From a checkpoint of a small transformer trained on Wikipedia.
Training: a variant of Adam for these matrices, 3821 steps.
MLP neurons of a small language model. Each row is named by its layer, matrix (up: input weights) and neuron, and shows model dimensions 0-191. Each number is 128 + 32 x the weight over its row's rms, rounded and kept within 0 to 255. Numbers have three digits each.
A block is one neuron, or neurons of one layer that tend to fire together. Before each block is what it responds to, as a language model described it from the Wikipedia text at the highest values.

Description: Mid-word fragments, mostly "is". Second sub-word pieces of split words, chiefly is in H-is, d-is-ciplines, m-is-sion, al in (al-so, ial in spec-ial, and sentence-initial her/it.
L2.up224:128132116125131073160110147120108107095111193122173112159178094090124172103105131101129098139181113168059107129148125095102102154166157096144113178136112140136106098063045130110096129140138058083172132163095183088137132119148140124070117098139161113138154097105190142155112178108069072108170089157134143106168111222148125160114120157097169142130132150185187190146111167106103100106140062130176123132108117154196097121066124137128130173123151179174160124149101132132140102118132117089102104144167099079143191130179096145086162085143139095088157157075147105174102104145109122137
L2.up402:080102112121183109142122126138065128084100180131129075121168102118127112142115131132097129118158138155113078119138116085118176148173117096116130133126116138121127065007110116100119132158168068162179149153114194101154145144086155136135135119082175148084139120194114150131146118091096093169088091110122160128198131183113105118082179092053143087149131113192142179162118190090106121157100133121152178160104098156153121080077165154138161152104151195121182097130138165136092155108103130091136108113149108091110160095161108140101152127185151074115168161109157064126110139119069120146

Description: Mid-word fragments after initials. Second word-piece right after a one- or two-letter word start in oddly split words, strongest on the n in k-n-own/K-n-ights, also S-m-all, m-in-or, com-m-ander.
L11.up27:147173106141123198150103136153105129223186132172211148103112194103092060149065067092093094168101104088112111082164091149088190147137152095100132152121104148127097120137124129162156151141092089122123138141087183101141091114105108147144146114157088142098162115166150065132110152112040098087110139140151144154106120166087155105126165143147110149117121115200154138117086127110134091083072131092122108115098133141109109140093142192144134145121145136084127122114122093176079189151100101116119146126119158109165131142176132121100193174167160091049124165119123151096137144118138168199
L11.up38:139152089110189115158090147081070151110144138096102164131173124107161125134078128182121163098178079068115157164151100132183173162133097159096072104119119110109085140178080123107132123130073062115164168196089161174107172130121114196108166123161144095156136117143129130150172134096116100120090060106125142083107128118096132121168118136115174083102125159193139156130141132149152090127182059091146143078104153199153137082120126158153147147085102126128135137112078090108178098139102136143129073161189089070123181118130130124154172134103127068110091117173093092140157184105124171110
L11.up77:171084110173209155096075133148156138117137140132138164125076086111138046122097084166124156143106154154111084139144073088094091088156151118126103131090122169199125109121130110082079165154121161135167110091147093140124180118101180106117114152188130098149129163096130147181174137123078177140121092191111164146142086123105143118150113133128126076106140200130131174131176109114112173092153085084156160059116160140094151142100216143146132152122160161133154085107045163110145088198135132167121099114135127101168137155087113166138133060117132144109136109106132090104082094089126181127
L11.up109:153129101049117172151067094098126112121137110142116121085164112095110123132131139111165201130161077115161143122132092116142111131143142182152092172066099105140115111153153154073129085089215111081147071133114162083113114142139082130056163092131064114136161167161193127162174201129064089129130086126123163174211085177084154140186160159100069108092154114216162160145121116117135152150124153111143139102119179084107158092093109150124152147146121155116127166131135130122109135107170146080075101150125089134094121097130171161152135175148166124129175124170129114139153135093101114116
L11.up144:144130097135185127121108128141085143159106112087151131202101148118113100162097101075123113118074123133165099140121162123113141067116140183132068151152084141137107166162098139130081169095150066110232036150062133120059079106169106107092080122080144091123142167138126172117086110100150118144078101125127113150111128156145100119138106109146169082169184137110115212116114152124102113133136117123172102131090146119112207105150118154086138166196181111204168139154182148106116158160168065134154138118139108122160130089133158151097133157170082124141141136139145148081142130100162089113
L11.up437:104124082117148164156068147101083123123169134094104176143119141071163077129091117075089100130170055136113096115131157092098158130136133143110096121101130096141144114121112178116142138132119122111205067149085153095117114071183107105110113121172040089118091148141205137141175130142124103136118074155097133173108124116109142077164125102158159129144118105255147190120123155124115172161113099109158126144098175164098179152084124164135116150133104122170176127129111126113167165124101085150109161128203090134108110126155181103112203165142121141086208164119118137126148114079118115124
L11.up541:131082091159128180166171175144169128152138162132119190117148116125122140048153117065150125108116106069153163079090100093146154191155192180092121116080071121145113115112098137119090166136154137126198161160088090160119141164113079127120130157110115128096101112127232081125164204076047166124081117120108161170161175151106085070154122116138104155102113153189127139120083123121120148116153145118109068143135168144093112129087108173154117144186138130171179134148133125140128125073131080142107147147089122084149142117149105131093209136143133113118106130166148165100165155123094139154
L11.up579:149182121031183122156119144102129145154115110096117208108165134090164162085127085076107125132102074162083126092124094124120126115177137164125107207110101143153100085104099098117081142121147044135145172123041148127125150104095095122103164123185151105184163142062140117146197155082088072130160086156110145134150110176077131126140102144171181186116142069160162176115118126141073149123153106076096120098049157186122190140124121121156145131092099111117140139120113128072139101160158119129137154133171151115134126143155156118093171155126168156109154163081115124128149125116115127131

Description: Second piece after initial letter. Word-medial pieces right after a split-off single initial consonant, mostly "y" after c/l/s/g (c-ycle, l-ymph, c-ysteine), also it, at, up.
L7.up157:117098109210095144167123152151046127151165108190101090114153140120140100142187135144152176120081123119059135092113128074127175130118187170108129124139148128199145119139111108143039166157169140109197079147065145132113153161114127108145118073121093124133112174102180116128079186091047102134104106125149093132144169144109163144103171106108108120135109148106140181160109121104069123155131145134150109078129118100117105148113137118111197120105134102124086124149062203108106150163163102133161151092104191133101110091115094162095169103162094069154147170153120129138068166155117125158
L7.up244:118070184171147131159152070120136178169155099083158094134184117171095109123118145204159166143090076121133124168164128111118164096112160165082072114104100151092132152111128140097167089144141062073060051179111180130115135201122077161106141113139154120154116157110117193140092139099087101101098130111139190173123073114178174126163115089072103134151068120137115133118125139099183113146205150154106131144132121130125122113101112098096154191084137172138099134121117134111106190153094037125124096129124132132108176089114161113112077113093105112159159144146095146154119103129136141155
L7.up496:180082091177147132152149143115107145116135126158078134107111044152134081217130126200081179163114092128108146102126121116091137160090180136105158143160118115161101100106116121113113183151139188124183051123126050162113153086158093104106112184143189124110104114099178131113136134066069115126075066151099169170140140119095173130134152142159121065169182133154129122111185107127111149091170110147182151122102132145180115134074131090121165144108089126140138197146060141104128131121111133167180158142153127078119194147120111080132134110145114159104125113091102141159077108102143142121
L7.up698:117150153172150133192174142124090160152186097126116139119149131135109119185129151159105165157089069160123085141138120146079172171125129137108068163090140126183136153107135125125100106170105069142099082139167070100101154151092137140121123171137135104134112169137135138079105159085024001144125127131160188182160146107109154151105196083136089092120128082148137085122161101075139115139194135172109126119141173136116128113102144119144157141064112150129094139124126145092142116150152085080132075062141182126136163139108108145137112037157129129147086166085119105152088116147104149131

Description: Word-start fragments after parentheses. Short first pieces of split words, especially right after an opening parenthesis, as in (now, (née, (new, (2); also y in young/year and os inside positions, deposits, losses.
L2.up201:111163120138161138166114123149044188090142157147082157105128081136137144056147089113130104154199069169135125100121148110116135130184142087103081145131143060118115112057119145121163143185190108056171105148153199104112166198125121098100130107114099115111148088131154136175088178094112121132141059088113125106131138120102105118096157095109115107099110097180140212155109159093157158177129187093169160104112129169179156079117191094122164178112095149138151109196137124135054178159105119106113129166099142107123148106155121140095119162118124095097148141100132143157103140119099144147
L2.up389:130115130159135098139129053146076173091121163123127116129133087145141114121073072095094107141168112153097168114158113133128181161136132120084083218112122128134082120108114144088152165136104153101151083148133146143153161175102102110098090122138081149121098124185114115143109160099122089096117105156140158128136176105125122169131165117109094111110111058120059185130140148088145188112199132143175103116082129174199184105040147112149133171078092159155139133172122155138071171108098118122158121056134094090109168060136126136069114128161133076093103177070152108142102168146158123170

Description: Early l-containing word fragments. Second word-piece tokens containing "l" (el, le, l) right after a one-letter start, as in m-el-ted, d-el-ivered, e-le-ctrolysis, also space-l in lists, led, love.
L7.up533:158121096127114188179129076114102087187117148094165141239156120124088175107082099120105183102128168130154101137120117164131106107166100092127118094138132119108153122125100160130122132107097143127120118145079178132024115176109076126159125193116108081157127127134079145143103135136168124158111107183141178131141145143115118105140137170097170135161179095152088128133136154080138145106097033122166164107130126136165233139109175149080160134101166065124126091123167107121090156069121099125114136103134094144109091047158166167103106054130136142122166173131118118108101145112134143163
L7.up569:096083057182110165221103178140085113169128140107172143116130125111110039087097135143085208154080158126099125111128084067163196147128079105120087143096130125141107137110095123134109130159089069113161100173115118168098124196109085083175053144129171126079095145104142125133107174105156157096109157153142156140137129144063139060150107196148137154157108184137116116121084132119124190127172096143106132134132107144152142130130151121112118201144152132160108153124107129112157153086062152123092117127130091123139073146096148166138120107105160136139172114091107102122137215121153154141
L7.up682:142125124185139115158140134110077116109096152074143180207143110146079061172089157148066169153077164112142091046081128157125113136120172126154076098157132131129130086044076107092088178194099135097146147111108117156153157089189120147118069132116126109122136117143138146109136078100083094156128112161120110141172161189129146068114096140104147107090126135093161172115104146077064145137129144132077147088120123103149119208106114148105137122143174160179149164118124160138142167112132081146208169164158090163143134158141131191136123116157106087106144111123183117073112137125151158123
L7.up728:167095092181166115160089150134093104147108146100195122221134117140099126194125161143089163102151110124184100095133082096091156144139109130156125141137137122123133088160070140154106137183120152149140128140075131128148080224169074120121073136112098092116124099074137156199105102120145105177116129156106136146182101179110141115121110147102165124065123108140136147111107130117097151131132083156128229108103091148094152160103143158104146092116183127189188111112098200084167141100122125151151131164125122144140128164121126158096101102164088082125179200140121124064082135142147104073

Description: Split word-start fragments. Early letter fragments of words broken into pieces, mostly a standalone "y"/"Y" starting year, young, You, Yoshimura; also I|t, wh|at, c|laimed.
L11.up49:154149170159118113109095124092107185125127120113148105111119095108148124164138103144058149134169051166105087169092107120100144137113119111129152126122087127193069145044090172167084146103149106155152081170086113166122103129160073095141094119200149153115122195125152143135135190195140087102123110135133104086106151199127164094102113141149135129137124161151136138148173088094109186087153161130092140083136160158146150182117180162151137141152082151177133082145110171123089075141129111102149074134149154136144144130094062106130130121133086071108121132082171148102183106114081224111
L11.up52:130124111148088128170188068093122143123119134108150128126175051147151193129144126155137181163142143178131110101117129123075170144184157128105072149124089120046166076107119146143093165130097141126110102169128135157154142121146069152128093123162120107148122121110204182109087114121139013087169167112112149141181090199113151093113149143090100160182119096155099133166130114097119145144145101156104107103171178176118139135148161087109149120086149163129182127147120098080075113107115091109167113138122088128090144088164090105128164167165169055127081115118102163161146084143088176123
L11.up59:123118121159112158170105113048150170140172164119144146135083136128190113137155068166040115147147085144134125134127116098114146167160133135105138133164078097218089103127125109118131145132148165129131126166087089145097109177133082105146064162116083128155157163085146112095114184108126102121158113164171181135128127140099182095146128137132074138091118128123063131080096095066111190137191103159145215088119198130131171138093154080153145153153155117125154091169131143116067151073085090143115088092106181081131112071115105136124142127164137092137141205103112164131140142111138158126
L11.up266:120071167190105115146157145118117157073084136064070127133130102104122119146118133062098074138197085174128091143095163030135162158137136096082145160129143139114146111154134193110139173186177080129102122151102101065114158143114152095105127137154147148114132179164131116145120106104082112154093142134161106114152182181070124075161137131107154120113117125109098146162137138101072160165158150099142188132088125153130165116075159166128111137134145143137132099144159176098164115055137090074183161115094128141143127154119081099117132136201201082080122120126131128143094105037136152124
L11.up327:152109085140146115106094128124084226126167196107163139122135111084160074120103124099109117094125131178099055182179100079122147117101129118139152194120094084147139155096106117117099137132137131119100132124090097130119162146132123132131103154168125149137095149115176113123133113156090112116143111125154130143161147135082159090096165119087128096140139193136141118148104120051118166130157122134097169094157160148064213172111186165130122194123197124132072108125081176105088076080149102032127097155163149134170157142107066119098100121163115137116153196132145157109114077092111194162
L11.up409:140072146175115096138145126068131115159188144165078120126204095098136152178110123182122131097118113100069091138161099083090091228112169132075074119134138066154059148111128105111111113125126158096154043154122097158056139133129101178110136127149139146171137119175128171151142112100120075131106074134157135177161134173139157129151097110128150060176109090159141128155161118114133115145151108142175130145096085160138145119092218124153141137092139151167149187121140175125139098085135094177145120128171129154089151062178087097128126117101113132053090109114153124111144163155133140116
L11.up498:180126127134123134154118163084095182072136088105111100130124082149130174123188114110027122152155046168166097153143128091132148149160133113113123136100125145155103143135082112098127095176117109151132064193145151122155133090140115156133112136147110131147131111107086135117121101139158037134109134117163144075145136121138130129096173137144087070132130155100138102101190148159141149154172110141113138030133076164182156145101162116117188130124138130095121141150053127115137153133116095075222105104167129154094132119159101163118174151153047153164100114077084142118173141123145218136
L11.up530:199118131184130141132164127122141224135174140137100086087092062102087085123115091162131122088163108158105088132123094121180120118130165108169171109119117099173083083115055104119045179147153124124131128171128117106156210178158136087088151149164182102141106112110167135144139058122109110158107076088092138107154149151013141127138158160089078117163143155134104102109131127137112205150145123100123124090124146151135134135102124138131129211133136126128161063106120150126110097125182058139155101146123176106167138167156141076118102113126165127135135150114128117155099116108133189147

Description: Mid-word vowel fragments. Short vowel-led word-piece fragments inside common words split oddly, especially "em" in system, statement, document, quantum, advertisements; also m-ot-her, smo-ot-h.
L7.up267:182105150164128101109096094127093183209121091102123097118115146145169077111048097145166128102123099060134113093100069117109129106114120097129098115118143145127127170076117158118133082133143112177130189190152134140107141160117125141119133183103126137224118137095159163190118127106100102100173103164104161109155094161149133146118141113092215119102102143135095189146126139132135146117100092154111164131121125156107209175078206096123224133132132106207110187115137101157122121118112126086120083106154102109133088111159100138090114117124121068083193169106135141157152146115121166124
L7.up419:110160045140108172195058134127081148173124131157099134185129103125131147107071112143176119109142125062152162090079132134127157145130149145114098099179124158109156108151119160090115153107128129137142131150140173087064071112129156137129100080163088114164098184110155135121135104118087116148127130171128127151092128122140145153148150109114110201173106164147167091144158137130103191099156084165130129084086152137151138143102130153095127227098094040093102126176085099135160102068060120165167133144118179105130115048137150106100076099149120072102163091127117135139118149134186097076
L7.up485:121154076188079110119114113097116127170174096130145121128170104128064109137109110133110167176070105078097119058072152137128119093077116167071110157192112140113121179130095163086123161146107104112181131149121180138084121153126110096176109125103122113159146157115171134131137196128112080155127108156123127111138148116113132143176158166123160178178142119112132155128146134144110130156070114177119125131129093180193181134113118133134166175098194118145136133116117095150108113092119203150226133066098126076132109063153128092038106069187107104063112128106108084159113117153124133114
L7.up695:162134114115156079188097156111097102164144173107172125173156109137132140095122171137179166145115185087159074083121112091145119109142170094050143139129144166093125101151053084063076104132088094140110164135138159116171091117108116124153110138155086127151105109133156164165090090100157113163103149141143133115125128164199209173110232097083129173124082109099110135081125125089116132105165113157115088061087147167168126151129166085122201176063132091135074118140108146168114083107102115159133129110136113167111120121113147134146105072131094106111190129138124156132115152155190152125

Description: Mid-word letter fragments. Single-letter word pieces in the middle of split words, above all the second "f" in af-f-ection, af-f-airs, of-f, ef-f-orts; also "ir" in the-ir and "ed" in forg-ed, start-ed.
L2.up452:140134113165135169117131075111108153165194154071142129131140066150132050160108118168116205157168149126148136081144114113134166145103166126059095170098097109125093141083077171098115141191136092088134102153090116132084130160156107080111094099138113121148150143140150116166104157091128059097111114173141147126172112148088183129116194117101146139108097097127115162133160169082104172071122096165148149125136156145161213130121128176109142171070099140177150181172092175059127138075086140103148111153131166090114098084133130129131156118094088137119175129119121099078092188111101161082
L2.up478:139086113184149155155129108109077160140202140084144138147160096179159074173093142155109197133105130061147124076164071074118183201134149136072127154095106113156118122113061163102135148161141093107122134138070143070111159180136065103082092141138116070166146182139151126161106141073121076139100097124149145140170146142103175101154182135102146146096120090137129147147158143105097145100128112128178140110099137148178161135097177177117198190070119124151133190165081158102109179092104136129144113144111139075106131113121165163132139107123075099106133147120093083106105177151116146109

Description: Forms of "to be". Forms of the verb be (is, was, are, be, were) right after a subject noun or pronoun, including when they begin longer words such as "area", "been", "isolated".
L2.up325:121124143194119088108113165159112142094082146106099110131126086163132149118166121149136188198171080091113168091156099096104106120159150100098092134149098116087162122129103132083153158143159112151168098106193156149117121138181106099088117109084089174160117156149084109193083150121100140142092110122123145120151159167095126071135215177080092144062123124104115119100107144104062143108181115079113128103054110129131136196070121152109134140115187150125192154153169137182163150089134138107146124067187173145110090099152137107111119114119166081133129139145098119096078132100177197088
L2.up366:133084118195177077104139094136106129099106169073138100091134060153229119144117141176076130117208193087118133121142087123092137084140115113118106127166113083144109104117092141128147114123117135170183076113100135158101146118159107134101067165122105140151116191172143078143147119146126126104123069123110177151201141173093132096178170156072145151133149109106105141097152154109100170099134145119117134143082109120109113164097164184147145225165151127153122194163159127131128187055097109127153098129144161138084103083114078100107115139115134110165113093118101126128114115081170163077

Description: Word piece after initial letter. Short second fragments of words split after a lone first letter, especially c or l: c-in-ematographer, c-ul-ture, l-in-en, g-et.
L7.up2:150055125171164148128075125104119170143127135082163110111090114119089109190122113165128192162099091126165164100133070166135229156140114099059096136130062124149106149052110146101134159138171126124175093158076107067117170123111124125097151158074139131136093155085125117125108111124100116146117083176133151170123144133092134073081132097130102141117190117123102093084203148066129199099174150135133169122130101118116180132134152170156104135153127086114099115123094103115108167121128108106135183116126136117104172111089116194132164130158123119167131171108125056099143091113218134113
L7.up242:132146098168129116167121126121116139183156123131105129131185105148126130166135137101154182113068167122144119152113143121085186110205189130125108144131103092182090120145118152086100131120150165084194114100045140131074111103101165144128122101153093114161162123166167113132136135043130073119086139112177181103160091107142133149114130164167135148139110073099131195119116142143159212148105160100099148091082119161148100139099131178075156079094121126149081122126089168088083163092110144097207115112156180123058123147116141137111101091133096079098146170050165101123149172149154144154
L7.up444:127098105173109165150075163057151159166148136106153107162132128175126112188127082172094140122130106132148113137132141154074197139147128079170137130205106149156156078146087132042155146146193167074159131183077099135099103150098140142097091139153152102172113147138100129157140105140137088124116115188120158099106110186093128082116109120116115129145137090125111155104121123126114163091128136090098149090079166123161147157127178161137170142097152143192078108137110126117084168102083103153220112145084166172043158091154118126139134123137121070088173135121155148111137139119228118157
L7.up522:110063138210164147136124112162107183179176147085120099139135101080096126200078128133114160104091089115166112094126058144174156158115117133171033118124101056155103101149153170101090148114115133141126100157027082108142119163080141119100131124068148143129161160109148121131136068076101105139140119174113191160135134180142118150129082138142150128219135091147125141121135123107131168113090079147119184153038151159146157096093191126140140154103150128138099125142088133139146107101107117146180134130130166093097119100173083183113131118124127084144144167158091140153117160143155117129

Description: Split-word continuation pieces. The second piece of a common word broken into odd fragments, most strongly the s of possessive its (it+s), also und-er, H-om-e, ear-ly.
L11.up29:118201082093113188126107107119108139183126070092102087149079174145127122137107098109052188130109089094188126114106146125086111106129123117071120195136101170102129181105106119150122145163115132060117109132151153056070124145125118128131104140167151103143131181119113134137174140134106131101165108103186142176137166165117123112138132142086174188169115096167168167112200105107137141122151156151123160075115123146146215107112122116123255159128141117091131125117108131166120143103117104137119141079132136105108092038151137111075118116152089101104156156081138119149127186113155153148
L11.up134:114076105172112139168169118132111126170115100057121137189119117133066129152139092111105131136132141093119145089098168173090123123159134138128132155182127153114100102134132120094140143132153144145168131165100103117117144156124056148139109156084135166177133213107116085134171107083132135129119088170137193132124142163159146049063120140066083202149131132146108115124084124127044165084100104160112171167056186125150145143186159100152181106121148078168150099162146143137134193075128091147181109081146169136117134138094138136152123086106184108168092145160151127061115117092179155108
L11.up181:114089115127117124080132144091114112157142120085112125163119121113097104123178069134015160188141104140098099107134141135151139152115091084118138208139136161137111127132096114157128096177078144107205138150123148119094136110096152025117121219128124145101103123113108116124089107112105055127148097110124115099142193143108134113131132194105128136133152156086108150133135163134109089127192174092202142087137120137176136152118158145149206140110180126093158117149134115108182150130121080151190078129129117063124091092146114168089125145156154135125145110061143139128130144123210108201
L11.up224:110159153119123138107123141099071109117164115065090128158170120182128099168112138140076135135140096079097146066074158128137106142095141122178133157105139158178150174089134090058147137140159114078121117142127085081098107183076103129125119136132125090149165131077161104108108130095097128118157109141134095075146237145151171116114129195120137120145159088169089148104150140121114137134157114099132180088078057154184159150163140111100235135110184145155103142107146123181153125151125146160135132110182095141112104082162165116085112112108109107111206122117098100131154211117165075145
L11.up239:140131125140147139115085118088121152111149125079103115218130138104184169161112108188104113150149131071176147142142138144162153081101131139113158066081125138148117138133090100114126163200088134153093094118117139155120100135071091140109139129115110083175148175098148076135088081134163118108099120197123165092087153112124182116052124178111098145153126173110117107132107140188151102111104045116160155131107109159167110146176177159124173107105217087126102154126143186150067087149121127104121111078153150120174109065194096125130151095099061109130129186131148129080178143140163132130
L11.up263:127109114128150136152087113090116123153132158122122139165168119126154119128076140169083108193100112173103124174116149130136141153143146157138129106087107079134109138075162122117130143116176090093114108153008108086088167217098121142124117126114139134170185160117199139123096108136088135072107106128091168150155116128119134056115186134125116146125146060136127152154123074055096134142164145117157155097097141165110131143164206104103145135104218125112106167142189128133097183088118123156107142074129076166101147060177124149161162080148099116176136175100114100089120136131152096183
L11.up499:147055128114120120081154110117117147175145114110108168130107124162101028197125076096116129141131121118154133078116148082087100143107134149124116187143122148129137114127142064085109183100162115059208138202079135117133146097179097176149134103089112152091116137109144150109099117070125089148092108097149129140119107196132164121166154234141204112089130142105135131210127135130104134150153121150142132103097096124151154139151140068072156145133150123150128156127126141187092134095178116156132134122124073108163175156128148111085171170127126138063133081133169126165115105079152187107
L11.up593:102129138128142167124135103134046109096140124055086110142113089111111094166166142128089172136165094086099164157104156119125123149150125151124143174130121094108170135096101120121093077155155148124151082173106152137144171127102115163127180206155164111101128163148118124121099090121122107151149087113116155121177188144084154066102166147130133159097169162133056148106090168138049164153185087069155250113108183130143133156123119125094179113106159110122141097163147124143163097105151095137137113081116133068167135120121167147107143151158153066137124107040171094115076092087136128152

Description: Word-final suffix completion. Closing pieces that finish a word split into several tokens, especially nationality adjectives and -al/-e endings, as in Germ-an, Macedon-ian, long-tim-e, annu-al.
L11.up104:114066120132134139138062131099127115162148143163182173131189124113108137128158099185139165117102097112054111093125162095161164140119118154124117152143148124154145166171161180130166114109090152053200131172141151146076125138109038157108126142134075136173132132081152098110072166047103108105131089172130139094107126150152121180094091222107095088113072114130097126112128126148147117128122107199128151127123105148105158138128160149104144182084141132161167130084124083136169182109140158112121134107171138054131135090111100131140101142092123115133143089139102105165039189076134129166
L11.up155:096146111118145119092081111145126121138149049119092150186119150088150148103161054091095246114156173123165119064123167120133133159159124055128131136141127104164145085176128119136154096137090093126174133144112222124126126174132117082127121129110111116148120126167093098131135145043154108134110141122188118132138092158121129142090185139123140143106099116081124159155164172200104169129096100120144135137161147166201190154129097126075128135095150130118109104116101114129128197192089135115104056133120154066123115139112121171097161110107204133109172092108134140144081150151158151173
L11.up158:154086012117127179157162093097136114175138145138100139087117139125122113100152140133125154088124166101102171095117144107129128110121107145110173182153102089109176182155097133108097133193139092146148156163145143063148171212085092154114112114144099117164168168104094127119107141138147157112152094123179123112096118174131129097140232187074094153164104154107099125158144084121098168135120113132170216071132128110110153149189100125085173131102117080116092164098130132141113129080110135134149057094152181109139124113132092165123109126121149125157133071127088109126079178158201116153
L11.up222:141167085140132105114114060128103133123136086149123215152139097072120092055185115196119144114142137155143158095083128134150139120134095097105106187201081152097129158126111140108130138109121095119164178120176126111206137091098092102134078080133147107097133124164091096138175094080126113145109137125149159095150113116139139139140169145138113172154120154125164127136134105167122154118146084154189179067103092147146187143154161151085128172052116074090142173106133115111126174145117112110112088083137214033103121093116131111166133145171114108101183142117150093138063146087150160169
L11.up306:107111027173121080172091129123147157181157149105115081164144093147140108098133052137081132140143137083126118190157143095119130104119160119141122121146109114184163104121074140166133102151103106193114115153140171079137117205161089127135081090093090110124102119125117099130120109128117071123146115101158113121112176117143149142104207098126079113132119126108076113100119138126115132121184093138170133093122089114140165165135184133028178113056150117133126129156102134143182113109130126143215069086153158131145135102164126167163100100150130122144136174117173169098073129147228118150
L11.up397:116104082116124142138107164126097137116200160099152107147118115091102151192156143100160109094104154155113075184151103132154140176120134180156095138096086103158102093187114236135161075113133097151215067116077117138086171185139147143127127153135034154144144163139105062108119128059122138092089092172169139171158143106109174158106119132138099150144116126144114123111128143132157110107149137177175164180089106131155185144148147133080132081085131146124119166141199140123106129115111171145138109136130160122127101105152154145110107123129087109158166105138142102122027164068085091114
L11.up451:142143079111150161113071125069062149134211119160170119122154126134091089147118112103058110095052165115081166090113103120140133135089141102162169067105122116165107114166141167143131113155158148093115135154133184071077139164141120158119092162111029131109197156128117060106170145130126125157146131187181122123092145120188107121099135193102092096114115147159131066108139140111100168110134145124152134109126145144189131129151148097140108125117138044148075118126051122149094167121173133132107120124149166161100186070185147106168146134141134129128141136095157136142121148187166118177
L11.up659:098147109091154135090086184127060121163192183087133112157149078132132151156141111053070215126109112150084135144110128105158162130153116141116133134112143104078138124151104160109151104154181114113192092136118178067177173115159114124110072126129098187088151158101077155101106124106152085137123124150110111105193163149154182137141168140121109127108171107098104101136137193107111105129135079140178224129130144118135154214087100160116104108075127088109160108141140090109182148093134157111181064106156145075121122144141144186124094135143165105167119144111157116114086165143158088157